{
  "hidden_size": 256,
  "norm": "rmsnorm",
  "norm_place": "pre",
  "norm_eps": 1e-05,
  "rope_fraction": 1.0,
  "qk_norm": true,
  "init": "trunc",
  "init_std_o": 0.0,
  "lr_mult_o": 0.877,
  "lr_head": 0.00273,
  "doc_mask": true,
  "max_steps": 12694
}
MLP neurons of a small language model. Each row is named by its layer, matrix (gate and up: input weights) and neuron, and shows model dimensions 0-127. Each number is 128 + 32 x the weight over its row's rms, rounded and kept within 0 to 255. Numbers have three digits each. A neuron's up and down rows have the sign that makes its largest values positive.
A block is one neuron, or neurons of one layer that tend to fire together. Before each block is what it responds to, as a language model described it from the Wikipedia text at the highest values.

Mid-word name fragments. Word-piece tokens inside proper names, mostly person surnames or given names, such as Ni-le, Ha-le, Kar-im, plus suffixes like Syria-n, Victoria-n.
L6.gate6:093081141130076090156081083105058135161124127141144133076174200120089110103112179121133129098156131095063110117158130173165128153164120032143109140127095153082125122113107094126140136097146105124085130131165098128082117097156130112146101185177153114101156139189183137120099167152105091101144170182182125126147135153112075168147129148179117143160134105106161173122144090120167087112132
L6.up6:170130099108134102104125124135146098162114063101109136184074152147116126140146147153142130169150149144145129114109165148142141207063135152105134187097133079109150136175143143150167172177132124138122159118067118185145114119119104116161105089095087124192155103101142198111140066061091170107121109096150129113133150142156132100112131141174048091155093135154094104091123156145104148110104
L6.gate112:148166095104158149168151140109140119199114108119067152094154114112136129198121148103160158105163085100069045103152194117176098152134140115109111196119149071128159082152100137131141121086112126120158105135093051118118152139122099178125068128155108166118134109137173167141175206120179144158116190130180114131086138145164149102141145091153062149148113111092163111084108153152091110123161
L6.up112:215162091150173105143099189159124134143115123084192167133118179113114153157109149166159128149164107083125115106116111088155096093147103166102109154158119033143124110092073079199119116170084110082163137112104143165152100150133138158157139170112088119087090127129138117152109096130148152115105109120147126155116171129137127141156128144149106107151138165104163125167161082159158114156142
L6.gate113:128091120152105130122098103145154126185130118045089097124141142094112117116121078169160079174146147093074092091125135110153072111140093105136125169091122066115099112157107140139149091154174140166066103112117115101193148153121100138131153188168091134131171151168164182162144189111100112090109084127125123130109191179087103129162175055094104112153143113166122125063155125172122107157162
L6.up113:178106153132101108189169113147148129160141111111113161128169139153184108152105092166088083125181187102066125122125157124132149167156144127196101164144168106112159097067130046113094154152097102149154108183104114077121104139089142124092076119163168150142135130105145132158161141133084134115132160123131105142117164118111166126153101112210044134121147132155149140082171146087136162124138
L6.gate136:182163040142156142187097125127152156141090118108132100137178122114140116124154142153109108098142124162066181102126150127143134091106038067141139157140109101136087090050167091085121079145171104125120140184167133121121101058116117113120131144137169175172090105116101121125096100114185136142108104123165119172093155179130133096153091104165171150161105129109088129097078137125236080162111
L6.up136:126110097165076141154122113174182111079102071163182139121129101168086133112102155140134059111154147143086114120092138051135116090059120085108074070163070102124076124145118164155147151164163042161123134169093135206195135094137102109138121128111167173135092092181183190144141126139126104176150118083103142162114170090104058121146142127087144130163154144125127171158137121097119127094197
L6.gate156:119170121094086171160140116155124169091133141118143080083132179160132153131115165082103156169171089134068169119180080100155137121162114111132153150113157073150163136082171139084134127147168159112082117194207100107160126095115160162117119130201130111125096118131098151142169160110140098170147090154094116093107099166154146114142126099217129137193127157156161138131127033099124124137117
L6.up156:111083106102129119148137078077131087201146065145125164127131128132149088033126095164143152076166152116136080060133133124143075136117102151082131084149154128116171144188117157156163155085106108106114117114180115156135110063116092131127160159125153100133097144157122161119148118138061078141145116144118122139146139152150138120103141052147148137209121161108139146208113104089109201182154
L6.gate213:180098098129105125156162116155142130179143096174145120112127131164144149134096145109149107151101178044149147111156150066201150067133084153090163169150110101130063107146134067085150076118165163105141101125125111106074117168112136120132081147124127073080149155142091131191087171117124076114171179105101118057140122199128150066103104088107130118141096074172135157100137122113091135086141
L6.up213:163100120125132104183177095123146134161138089149128138105150172112133160139093150128119133158103139144114144156163152078170143047175111128114125136212131019135122114118049134071115078180152145106094085118132102131163143105107044081185089104151216091076145118186163115123197130150119138131135112113035093076163120130165163138148074083125117127130077071135128198103122089147178123068133
L6.gate280:122146098116163143138153092145188156136140120108111127147122121150113148145095125148095080129151177123071141158128134126156149142088106105092150183130115110136102104138069091136158065158145107176084158094128076097109116120106177135189096120091078143122150133082074157099139213106094106145120152181085132106141109179126100112174123119168115176156148102094096165121097148121143078112162
L6.up280:139194134133096161138108133165176065112145126139131125127081137131150151094154148122139117100138162160137142116188215131124136150222173126129142132137203144111148103131132199138220123122179181104081160134163107136136111090087155125172065056096078076103153120149155151123099132116159151173139131118154160121150129093105127092143132133122137152110142192127078120157150098079120104104101
L6.gate303:094097067106100098088107081121167128159109154116046085084090064102148114110114130112143119162166121044155146145111189143153102124112144093154160170126156182141182155184159102170115119150168189150068120092172152154113135133096163121098126135116110100117141115179149157195108146112132144160120135099177074132121128171118160151114096088143095100139078146033100160176166176100142145171091
L6.up303:136183130094133120102093101167145135107145139109133128128189080118156102104156134132159108098139079088036152063138122120129143145152091136088177120117164096162093112171114126163094167198107108136097115131130122144187157093141183117066097145086172159141135094189186108103105110100150139129143113151072118149076120099107088157107049170167111124125167162126074116130138096149178167120162
L6.gate311:098078168146080108124142064138082174182138151087065167131103105121168158154104087187145120145123129100144202131127104165144183165133166110113140224175138107147162118105108130129129174101184073163136137155178136085055141125064096160159117070122189140083150120156137140133173155136079113105196099112111092118128116078156154115099123159167156105169122103175150185094100187101129056132185
L6.up311:177103143095162165066114151151177092146144101112116092045144127102152122120089122086147059121132121143098165142183170081100116115137104108139139128152108136125048113123133075124151128108126181153159117134154106128166118152161128188125135168144146114088112181171114139092114155170103119149106140161165096092158138179054067157145117112170168105239123115146124136112116078100114085105143
L6.gate363:128072140147086147115189078105162151140115180135121128119133128105142117132101101139156112176108131098043148104109149157123122152116137081177122153112114149069101160140108146105100155137187115151172121132111103080107155178169177138128214102079154150100184113109137168182130153131188138096200200116099081123075182115140135181116103156104065143175190143085173117130125113117164072152179
L6.up363:116112155186070101067141133126164149096124152068144141142090166044090149160114097130151089161180120093108143146132184125119123162138128091170119106102116125129110180118107152089106162139195088120137166150075186071115119086162146113155116132091089150163081124178200112161120134153188150122145146090159130119108192128163111160141131165079136102118164139103100143193099126135115107140119
L6.gate421:115154168106172128110156087155096120144137092094107101139115133136135153126105157114129084148072126093135134187092147181174120081022128133103116146163179194085085107159101074139153123104099159150144134134111149125121124065159175168129133155161197103155154115120094105110118137111135101124140104109151102133122141143106020127062148123142118192161062108098177146105102087147171134167124
L6.up421:131200165099145123146141055161122109132119097064156113121117128151118188110101150140115117158114120063054142148122143125211123103058113125108142131177193091106114131176072074102156118161119199141102143181108119123113134071165182129134111128171234142139141143108117114101139135077126101162166130122154093136095132132155084112065127122144089126162109140069117138103153077152161148197131
L6.gate468:164115106066141092141132101176114142118145119067166114085117163123103154149096116199098091106083094149082080165155149136136126092124166150157117119103173139089123108169040105085107098173072163183121125173131114121139116092137183175169078140180138136115116134176178132080150186037162123085135136162166084176079137117128110131100142136149124142177116171097173096118146089129141148102126
L6.up468:107129114119166187128123071183063108147112121128160100122129148126152209170120177152130097141132113174126142191124176072149112101112102137137129088204118166124114166082114113107116182120114130157151108158092109127103106173126128168137162105159111122123147098068103172113157077112155078168128107082146108118177081113140115078106127094086145167156116095155121073071093179157092108162109
L6.gate470:115090123097108089103128115113142169148166139066109155106155131089088128133173127115112091095130176102131156123120092129112167082153189104143123175136145113130134113137126145134211034109132166139138125125117073131145126175103090096119112105129134164151118081119156099109166202131170145192128117114126106132147098140077143130080143146160114162120103146096056161132127101097140120075136
L6.up470:178133066125117178098105092080225075125147157121158098132106152064138123125141133118150144095167106067122223058163080110133160119157156146128143128117151094036093112172142147070153100126161142146203099112156155174134133125137108142192130045109137129135160112111110109155132091115091115101106165133181146094095084169073144135134053176092108182110188151122136132102175135127131176130117
L6.gate549:133141137114092124174166119168091135097183122127132092075137148122126153134069136126099118149128123095122067094112132095197101125131132099082150110213146134194120092059087108101121123101152131157124173139145100115098127114103143105121106126164175105106059130136120148153139150113151095146198076159119072130158148111147134127113096138108128152158096105116142210057150064158092068093129
L6.up549:091114159142113125189221124135187118157102126143112166142142106169152122106110145152117080159125154168131151124137126151173110093127140084140121173099119112127155154180134104154118133089175124065144214125126114171151130105134111093135147082132108147099187122148156150186055115156106081060139126067152133063187136126142111110114095150129190183168101176092124119082137097107108156170113
L6.gate557:154125123152098174133144105145183168139073107109089117064174112070108171135111070084132148089096106083065175084139182162097076097138061111130147146075113138106067113124096121056160159165144150124139143119140082091057155106136155113114105111147205130105122116135165078137122203138131154125161174093135082048110189080213121136185105149163089103151150146169124142087126139145119141125118
L6.up557:110108131148203160062115133159115109211149145107100127136075138132136134114146110108110114094122073127132202145091140140085087120138103144182116123084159148076127093092110143094163129144067111155111114169116119103103105144173192115079148118180093127179130134147130074171118087188125171116105168141154105164168115113126203143177094152147044112102132075116187154128131145211150141144158
L6.gate669:145104139125113087117144130120044141186091108118112122096148124126124137122098125116135127180140122118074159206085133131147141150108143082085124110126164113072085095118110088118165102142131114091154146108146133107161129096119074150178188196092171195139107144125155147118134163136112087174169126154120127105138185142145141122156091141130142153173152082088079122109130076087180176056176
L6.up669:128164175112127177085147128150063142113157179145193106068127094169187131156112083094118097172106173123155122138108130126093152135145197113122136131153093101153093142138152128099166184095130131124108072120082137095172126184133109137082105148100131146117062111117183147082126145148131141127194158154103147070172142127212117136139099147095134140093178138100143110077122100121112134125134

Year digits in dates. The leading digits of four-digit years after "In", "On" or a month, e.g. the 1 and 9 of 1984, 8 of 1895, 0 of 2013.
L5.gate199:127101137129112157153151113133080102104131147150100114172159100082134142101080131108112181139113121092123180167106057136089119147152069154123066125137123228149118125144164143045039110112185119106121167086153133153151128185147085140110160129115178064132096141185097135154110182147126090087085108116123098157186117153103118155147127124146135106099175128135218158113144134104107138073144
L5.up199:151139071114158115147157141134092090192081147161130098153172162175153095144119155103078102147185154137126152090121133121169166122124142129134113156102176094084151141086103078147112143131135146133151116062087097110142144098134082164186060179068117041164126127152151124087125157128147146186112139119109123121115126149120162091131053100153133124145104091135109115109127125079132096130071
L5.gate283:131174144129125110144111109175098127170129136114148132186061093146132148076143118105132153122097102157158152155121180153116167119104132122132077158040149154119149131157134110105094108150127138086083116122149094137122090180151119101147100154148096092133103115158145160139147163137112141089098109158170104185122160141107121127123126160174130177144098130169102151142159130131191080088104
L5.up283:172088066150092128133144097170106135089154132168143054125123088104121115127058106121134129127121169124130149099105122143126125165130138150117121112157156137107126098121166111082117099093144145142173125110095115191113078134110087137174118124141168124122095124159139091170125114122086096148061124131188179088108133187144079143130103115142098103169168192082092136126107063141118139098129
L5.gate476:118121118137043139132104126126122138134133170184067141122127144152116178080107105124110062198107121118091068092103129126125113168151177120123104153138098180153091147170132108081197128111165098081115086141150066070140113173120196153177090080100181101119182113121123138143160165124132132152185117140133143128163128118150145095091116102123107130121148088121144207126117061094157056086173
L5.up476:100045113139146136167085125094109149188144099117146143120136089116134082175157163126133175137161130151139136112136096126131173100166133124125118157111188086147156151157120186134097163139132146160122131083135110105076129110159117143132122093093141120137150092162069169134187142181149094096102161144150156148091108073137120118077046195181093065130109154097145166168139173136098105129121
L5.gate667:149113211099092098147136153177089144131069077191155164161180123159109123139133100114172135121143115093103169153088137144099151159121161114153070146196167145131031136103173156118108118095114108129128081132115050163136122105162162143169095148138171082135091119198124098185111148132111136133106095191092124114076080158131102088110110090109134065177119107149126114117144084114164159117126
L5.up667:122133073107178119101123174098143113200161170166150118143111110124080162093049170153112125105152114144146107121115142132125144148175117097129117078043138161097118147117148129156081121165120157102032116181081120104123131193134079081146164119098137145146055124136101140108141134118103139141152128132137091109188182097118085163158097141138150075121131154092070153107091114124086077054085

First-name ending pieces. Final subword piece of a person's first name, just before the surname, in bios, lists and tables, e.g. Denni-s, Ron-ald, Jul-ia; also "known as", "named".
L7.gate577:139086139090128127192176107059106176188128133118109109077117148084121131088081114164092113179089132104122136149128118127172133099099166141128144167187108149167068106119099079102113130114144116114135125148181169092158134140122122074111113064096145126124096115188143115129156141123121117138192155164098094183135137144123115053100065151197134131173105129146207242122119098128176107095198
L7.up577:185120150073057100117154088092156131144159121121120067104100140147132115088130116118093122112071151135109125154156121121171148114132123181098192139179094104147127104130105099143125110070176131150127145133084128121123132135131093144114102074100081137156110130101135106118136129004125172090163149102123098098152101175108175134099134112131158108106126046174148072129109166125079148084125

Year first digit. The first digit of a four-digit year following a month/day or "in"/"(", such as the 2 in June 8, 2015, and 1 in May 1904.
L7.gate161:131127110091089140099130099135098130186066107176171199100133115116091087117095135087131173153093119130147150112175133069100169107163148143109071178108138190117178088075138108162118122071114117130114140145161104128089176126110124178175159131159113124169132094121158147185112151166143142108081121159141150143068109151086140136177173077129175145143125149100144106148077101141135137114131
L7.up161:088121158097090088115136115186143139100111137135147134137100143047148114133142134117109145102149173106110161172128106134129191112126136151166093160221144140185122176141169178160089096095097085168080134139132145176194152151130145137116114113096209153146108104124140125177097146156099125089107163080142082087091128131190098155144112109059163116098171145130124140111129181136149086128128

Year second digit. Fires on the second digit of a four-digit year split into single digits, mainly the 0 in 2022 or 2013, sometimes the 9 in 1987.
L6.gate30:099099113124131099050073111076120154128093052141082150126173105123104161121114153157127095152091100087195088214174147132138140125194134095148129110119092208096144148143070167145113105117112123127129061158150073112110123181168090125209128198157136124125102121136145137100172161129146154046141137179176119156120134138135083167162090134139135108141092125153128155135128130125130132105201
L6.up30:135137059108150027098103089100099118181109110093118147152078154101123079123140129123098130148081143113127155120153081157116108119116107175035107199134177191124148058094190093098140121122116068104169150153184131162123106146139132106100148090127151075163136100115093029121117082190062145136147114100093164157100085195118114147090094075167082057103157138125114121150144162155101147124093
L6.gate111:132089159102184109119135127131142186133123154122107117163168135173134120112167085136132087185194159168155080145069090095181168084172162126156108104113088157158120126174083138164116072172099117113047038176100153079118138123136088187141223173102131158150120104133132121165076140107065131107080143082165095128115112152089123141145124091164176096150133159146164133100142155114122105148137
L6.up111:129130167139091032086117100090110138138096095142148149136129109107210103121149112158145117131122133150154132143077119147097112135098093163096103171175127180175118115136158160103123137090107172128152155161120148137035148136142043083139129176161107131173109145146097112140116121126151100172166101134128104110141180080112175162110152121080124120064176156129115213123120107079148117105116
L6.gate268:106133147119145083139176138117111100142135161114082184204106181078105114120065131137133152105118103115186139162144120138119146072148114147118087184086109138098122121113191084145104059083131120135178130151159091066121129093114053148141138079161145087134131120142122155176122121164120111162160133139141132109093115135100112116138157080187107147122110099123185111129091107133170153075121
L6.up268:110151069087187077076123134089142119099095085176155159144100111155108115134118186051164116161136105153129139171093049109062197142073153177117132114110114118209108084051116121158141096150090115159095110167140137134108114123136136108199154170165142123171166129133128119127215105122064154165129114135131151093069134100113077168116149192147145128101157121158131120127165130069158140116150
L6.gate284:133108151075124117110150132155138145121081161126128185105122085130167164100128131121188109138115174073147195146157059130132123109088120104153160180139112112181093087111111140123126116152122161077092134106099052118095150111152159166132143138104136097125076090119115123136142121158141122120131153184088049097141185094182129104129096140074133109164101137214185127112079161101169173086124
L6.up284:132099135115188157116110137127098125102088131185102151191167128106117111062127093114162139157107103050137150121152067120123133110199129142170131151112160165119144108126164181152104181159076101071166142133131073119129110127156132091109162130132092073107126067100114095102121129168088118080083096116084104155094138129137150100116136144108119118124135128143202108211075160125136128136119
L6.gate287:151127110134113124121152126115112137074097118117113129169137110148191120128105145115103166105106122133132121112117113134123157140025144122123143078142097172117131147100109104107174152068100118117070083120133096168089126091125105160154207160125108084155078128159113082096115101100167144152125173187181093106121154092140076079106158124111107116083121161109105133084091061163109119116162
L6.up287:082135171174170136113095141103094110124146086096145146180094150141128111119090132130031181097121114156153124143117144163093105135074168159144116076181175154122154134093115151125147126106080076114100134094104114112112120115135034062164222147111095115142121110144096095116113097168095128154160151162133163129081114155169118092083167107175096111132201138143139117117072106199108127136200
L6.gate336:176147079100157172068165156224139117141111201110146117083176133117118069132143138089210137151164175128102131099122152136114148111123090071145126128148093119133116094126093119140080115105176080147165077147080076140163131124183130106104129143124124146135072159094169159132116122151160137097146161152132090169129118128110111155145143149082143110119127147103118166115103087091113074133109
L6.up336:140188202181168168114167127168150176117104188131174092101168117103125133171171149078162145170145180146229089090150109168089113100081097129071148150130109085141146125107104161077116128127144074072141115103132144104090124110144141076135113073137111165162057141124137120156173141107128125080137115164125117156161111157182195090102144106081172112107148154109116113073115124124108107136113
L6.gate361:136098082109068088075124150087090129111125144092164153110125108142155186079141104123153170161095152084139153048094076150095101135124163124141152165127106126147136088122126136102102112128095149098142165106145159073097108173118088138117236166119185103108121116130119110101059142103143148169095104131114036068123083074121091164118109179160151161123101142191128164139134065134133112067122
L6.up361:163128154121119166108113121134195157195099169130130124125136149128249058150179140091170092100131129118133108148118112170116111167119107160116107148067167076128114107097133141160093161156094138103141120130129093135090120131163079120130127138053107134122175131181116105166013116154094088180087146131147133079157139129077100112104048102149146125185100181114115156115197103114139155174135
L6.gate383:136093137076088049132109165071123157150111146145092138108177143157127113129133092139200149108125153167133151185098091146107179128150149138182109088101025185149132097099190134124082112112111134085163141093125175135132127127141127070160110169104131142127112160134085061167108129123081147078115151113112134140104130125099136165221153089053160151178093121119091115126111214124124180097121
L6.up383:100114154061146143107127154137155111159103151163125164091149060116114105124131067130141124096092179173146189079152114135093145135184158164134163113147101169158147108046148162122158084173099158112136115126140107154109141132134087108101101128151106140148070104071126129211126176134115179113134138149135119111188045108131149158133130126104101125104151159225123158106095143166139116197142
L6.gate521:091115193125135179151150116162063113136099150133072135167132122138167144084213157119142100141101118140194127122143135105083141120105130122079117162082122130120119134136105105168153178154145126158114131090194119120087123119128153038128114114120111051169157111108078102089154139120158121179103131163154133144129165157122072130148154079112119123112118075136135136189120117122163125131165
L6.up521:130120159113064107112169147107127143100176138151139143145138135061126141105079127159160107112118159139193176165115113100136123186154115156150092105083139101146101147090131204128148109155087130098120141077135118180165108140140085130138121122108124119150133107097116116153122118128117158080146104159124091181108149107128086138133100132095148081119128127099146179147121107070121129097137
L6.gate538:087145098137049154074097153183075160103087157164136113091166098139172138148119137166128130140202181147109136129127056143137170139175127122158132164117149137083112081105157181129160123094100140157116108169127077112063125108157079118124097122128147165086103124206138110148118166134150113125103081126098131109136149123132080113126167118182146204148092091138175181115161062130117121107153
L6.up538:133064109113073113114074161129106138168102117146161134137100139108145169104146113163125147147167148097117188077150139126156141147125131099125188100096124073132076124061186125119131087112102133211104142104135105161129144147129150174167138114113189121158130115114107128125140149126111147217109070171084176153095115137127058127153113114161087144113109120071091068155144137187143156154093
L6.gate544:142141102109159160117131132108094098161136141157126157201156166112121109082121110047084152099146114088121154153140135091110124085120123056129144134078133178088165130113146143147132118186185104118058141123117037101124115173117102088114060084105138093137121139121111150142174150080149151143139176113124123119175131153153130124052152137109112104103103169115169105151163104100127092164182
L6.up544:153186111116117159125065155160195163059120166122116174081162130103125152128151131126172204151099109117143141102128128181109090111123171111174163100108193101143159123087114145069167165145114134104123125109157137131135134154055173109124095137125115133169114187136098175114150100133107124149087190132072127162148092181148095180155105128164101133158171129143147041092141131088137071128129
L6.gate553:104103126071147057161151124106119178181104138137125185115170141131093112105079142090132080186142145136135129114164056163117161081104136140087095202158109111148133141152162172172138172138148099083108110097118080073099115134132134130114151124131147098143149139150156112118081136120119159110119148163119066104099113121125135115161165131144138203180067164139175167160101074122129193134182
L6.up553:134148139118203067124118147141138169198131074110157197168116102153072155122129116082091112060114123123229090182168133151125142110065128143131148132122125071116098154136132172143136092150096136091151130097135116119109142126132096081159069132143117091153110129135098121093179102130180154109101140153142131144144089133113140080181178143107166132106092120148111124143099132141070075101147
L6.gate646:201106128121116106105166092069092147150114095095064106163130119120131135132091114136156136152134074135191150152153072119104133074108150108117124141110086179140154094099061194106090056065099127105137171080144087093136125142152134147197141085139135133094154127144139106135144169144117151098074087138111076110125161131100136152164168180114228150087118147111119097132134121089100134103157
L6.up646:161091087121130117128097101136120164142137099122155159125113105114192141138146143078146130111139151053132091150121149136145154139091158147112136128149103148151132150117121090125109112099132132142076083127130116147158110104132123091171144160130150112142118132167191116114109090118098181160171143135209164099137137083183130111103122146149047103124179165155132134166094181023129084106100
L6.gate656:096099136159110116173115083147099122169124152106102139144131160127103141105117151101105112126069172105105098133134134110148149086116136139156110086137142114128068164096113139104140052112186191104140097147155118131118156185145105070151094108149132090103125151180190116127145189189138143173181178163093120110156113123141140118115140117140061186170174087146144136094119087076149117126175
L6.up656:113121157132115105096073101059056116203155137146119120172208155158118148169165134184181126085081110214143196120093089117096113137106098156135106151103100118134109144162182123120077124081163123097145107114195137073152142078133090041137096158187104112109118124145145109117123137164112133097120197108126131135139092101140180178153164098061093117062149108154140067138140158108150141079121
L6.gate681:104124123144128143062120114105077132146137096086130136090135096120149050112162104210141165181111125097111167163071113106139120120114152083145106110137101173186140116106131125157133127124127151166136083132116139085165156126155121127177108140183168122145126113117145194052120210114201165084156181150134118129116145176123104135135166131190059148149077077154117220173119125108111150070153
L6.up681:093107113126135121066122116185110147101115140083125078072137136069117056151122154143138143137107124131179118044181139160167181099137125066124143082165149107150174091107094100131109101159151084098177144084083135069133109149118076095100068138158125166110078105137142132161071099112120162122167202102105137142069128143130114160160138116133113138093151171098097150129101128173091093117159
L6.gate699:109112164143095163085121112042105134095077082125100110147132138163121114158167101128097159105138110149138151097135124153059109121146126110104110134159101160129111167095134131214131142110079137110134135103080072167107156115078065112169113090116117155146151110112149108132123147162121169140170126174116146198123107124156078114114169087148084109173080101136068065129168144151132182107148
L6.up699:123093126082097196135135132126101125153102114084075103164174167116140115083083074091103120103147113174153125099105105117145070083161092083165125117092103106088161185100125169139123094124132142137102142134097128079146103116100113129161100108060144140092156145132168129112179149139188138114177143141110106165073109056166187064125139091178117100152135055100089134091127113159152162080201